MLP neurons of a small language model. Each row is named by its layer, matrix (up: input weights; down: output weights) and neuron, and shows model dimensions 208-271. Each number is 128 + 24 x the weight over its row's rms, rounded and kept within 0 to 255.
Before each neuron's rows, "fires in" lists the words (lower case) most often at its 100 highest values on Wikipedia text that the model never trained on.

fires in: "of", "begun", "announced"
L5.up1169 [128 132 144 128 138  80 115 133 126 122 124 113 111 144 138 125 191 132 121  84 114 108 170 133  89 116 119 117 143 105 148 139 155  91 115 160  87 141 155 112 127 153 138 166 126 155 110 123 157 139 150 140 130  70 151 125 102 139 103  82 192 187 153 154]
L5.down1169 [157 135  93 152 177 126 110 148 168 100 140 120 167 108  91 118  97 178 113 143 162  97 103  89 169 128  96 142 130  99 152 155 117 113 152 183 122 119 150 125  78 129 178 109 168 120 140 127 181 137 109 109 100 110 121 123 119 138 126 130 121  90 136 116]

fires in: "of", "figulus", "membrane"
L5.up79 [113 137 171 110 122 157 113 102  72 112 163 107 132 112 118 135 152 153 132 123  93 111 155 130 110 110 155  81 136 146 125 148 143 108 162 161 137 136 165 116 135 130 121 177 113 125 126 107 157 140 100  89 131 117 155 120 155 109 135 114 141 126 124 148]
L5.down79 [ 76 157 139 146  83  84 125 133 129 143 114 199 106 125 145 155 106 117 138 150 130 156 111 117 101 165 116 120 118  99 160 110 144 143 139 154 131 114  82 133 137 121 159 121 159 115 142 153 151  96 109 184 133 134  90 158 149 110 109 133 152 133 122 108]

fires in: "7", "5", "6", "8", "4", "9"
L9.up780 [107 153 125  97 153 121 189 149 151  78 168 136 123 141 187 132 135  89 109 136 178 167 152 125 147 133 136 120 118 138 112 137 139 110 122 119 143 121 156 130 131 104 154 132 143 100 161 101 154 102 161 135 105 156 134 106 166 117 134  99 114 106 143 103]
L9.down780 [116 133 119 112 137 146 174 105 134 185 105 110 143 100 118 181 175  99 153 170 162 110 121 125  98 141 140 129 142 117 135 140  83 110 158 127 151 150 145 105 125 118 128 114 119 130 133 147  85  58 142 161  97 124 141 134 128 146 140 127 152 150 114 154]

fires in: "in", "by", "from", "while", "begun"
L8.up672 [110 126 103 176 179  98 114 157 150 131 129  97 151 136 130 195 109 142 127 117 162 126 107 143  98 102 165  96 140 140 143 186 130  92 114 122  83 155 113 151 139 117 148 127  89 155  81 114 116  72 105 124 117 154 122 153 119 166  90 114 119 117 130 130]
L8.down672 [144 108 112 134 150 119 107 147 123 135  92  94 140  79 147 101 100 133 141 101 115 120 105  96  90 118  91 138 125 154 136 173 131 148 119 163 185 123 146 150  98 119 106 147 142 145 100 120 119 113 160 166  70 167 134 144 128 156 113 140 133 134 100 102]

fires in: "a", "two", "of", "this", "him", "one"
L5.up262 [ 91 106 158  97 163 141 133 140  85 120 129 112 137  92 136 152 131 115 186 167 120 117 189 118 107 105 116 130 116 114 125 129 147 113 154 127 147 152 164 121 110 124 119 105 137 133 163 102 157 102 154  96  85  93 172 158 136 148 130 127 164 132 144 111]
L5.down262 [138 113 162 106  90 132 135 141 110  98 150 100 143 138 127 138 122 139 116 150 164 110 159  87 150 148 140 121 112 110 130  89 141 142  91 179 154 126 130 140 141  82 147 155 106  61 149  99 142 128 109 137 142 108 147 104 159 154 123  92 101 148 153 136]

fires in: "of", "milwaukee", "most", "both", "rest"
L5.up549 [144 123 134 133 198 138 157 149 100 130 135 144 111 133 116 132 133 114  87 129 189 122 156 132 123 110  95 134 130  63 131 156 114 152 100 179 166  98 168 146 127 142 111 136 148 155 119  86 101 119 122 125 122 152 156 117 108 140 147 127 168 112 137 118]
L5.down549 [ 92 103 178  90 125 140 164 100 121 122 102 135  99 148  92 136 130 116  53 109 111 132 125 106 104  43 139 155 128 154 125 129 118 120 105 123 147 152 147 154 129 170 110 133 117 160 171 128 144 159  93 102 143 176 150 128  81 131 108 115 145  92 149 105]

fires in: "when", "which", "if", "while", "how", "after"
L5.up450 [139 113 130 148 142 119 123 136 107 142 132 118 156 142 138 110 158 158 130 151 163 105 155 138 180 111 126 111 111 117 124 174 129 125 141 125 168 119  97  94 186 165 119 110 150 102 126 172 131 105 112 122 132 120 144 117 167 136 158  93 134 145 131 146]
L5.down450 [143  99 111 162 133 151 105 132 115 138 150 136  96 103 127 120 129 166 149 137 143 117  98 151 150 136 147 124  96 161 138 141 120 142 146 141 134 156 144 119 149 100 173 149 152 203 111 121 159 134 111 116 169 183 113  73 184 172 104 128 139 117  86 127]

fires in: "4", "5", "6", "8"
L10.up673 [159 223 105 110 188  99 190 139 120  94 109 144 114 163 137 163 151 128 124 125 132 160 123 107 139 170 133 118 118 102 121 133  92 147 136 118 134  91 114  99 111 148 103 144 134 137 120  92 151 106 121 115 125 156 128 102 131 162 133 136 119 142 106 113]
L10.down673 [179 129 120 139 136 153 151 146 136 147 142  81 133 130 129 141 173 130 138 120 119 119 155 140 131 133 153 136 125 139  96 127 137 162 137 107 154 161 115  77 112 173 122 157 149 179 122 141 119  95 111 114 162 145 160  95 119 150 111 110 138 118 123 124]

fires in: "of", "soon", "from", "electric", "former", "time"
L2.up803 [107 103 121 134 156  94 171 137 174 130 114 113  97 124 157 153 126 145 129 133 142 112  97 136 164 111 165  92 132 135 159 125 142 117 144  77 149 145 101 107 116 160 142 139 107 111 118  65 143 106 115 131  61 107 132 146 133 141 119 117 154 113 138 153]
L2.down803 [102  99 139 138 101 120 101 114 152 123 155 100 133 145 130 155 100 143 112 112 129 169 120 129 162  93 144  65 114 134 162 123 141  94  89  97 121 125  96  99  86 153 124 141 132 130 128 134 119 107 121 149  43 160 152 131 118 116 131 116 166 125 145 153]

fires in: "more", "long", "endless", "restless", "rather"
L2.up282 [119 121 153 152  86 124 126 119 128  94 111  87 119 134 145 120 107 103 131  97 160 114 143 147 111  95 148 128 155 126 106 134 122 144  98 164 102 111 144 118 144 104 101 119 113 135 165 117 116 113 146 127  88 143 177 156  91 125 115 171 139 163 114 128]
L2.down282 [ 73 117 169 148  92 102 170 160 134 119 131 133  94 131 112  81 134 117 142 102 151 120 124 129 131 103 169 119 124 148 121 130 113 127 115 145 124 126 174  96 127  97 106 144 112 146 162 104 131 112 160 128 119 131 130 114 133 114  85 124 127 165 128 149]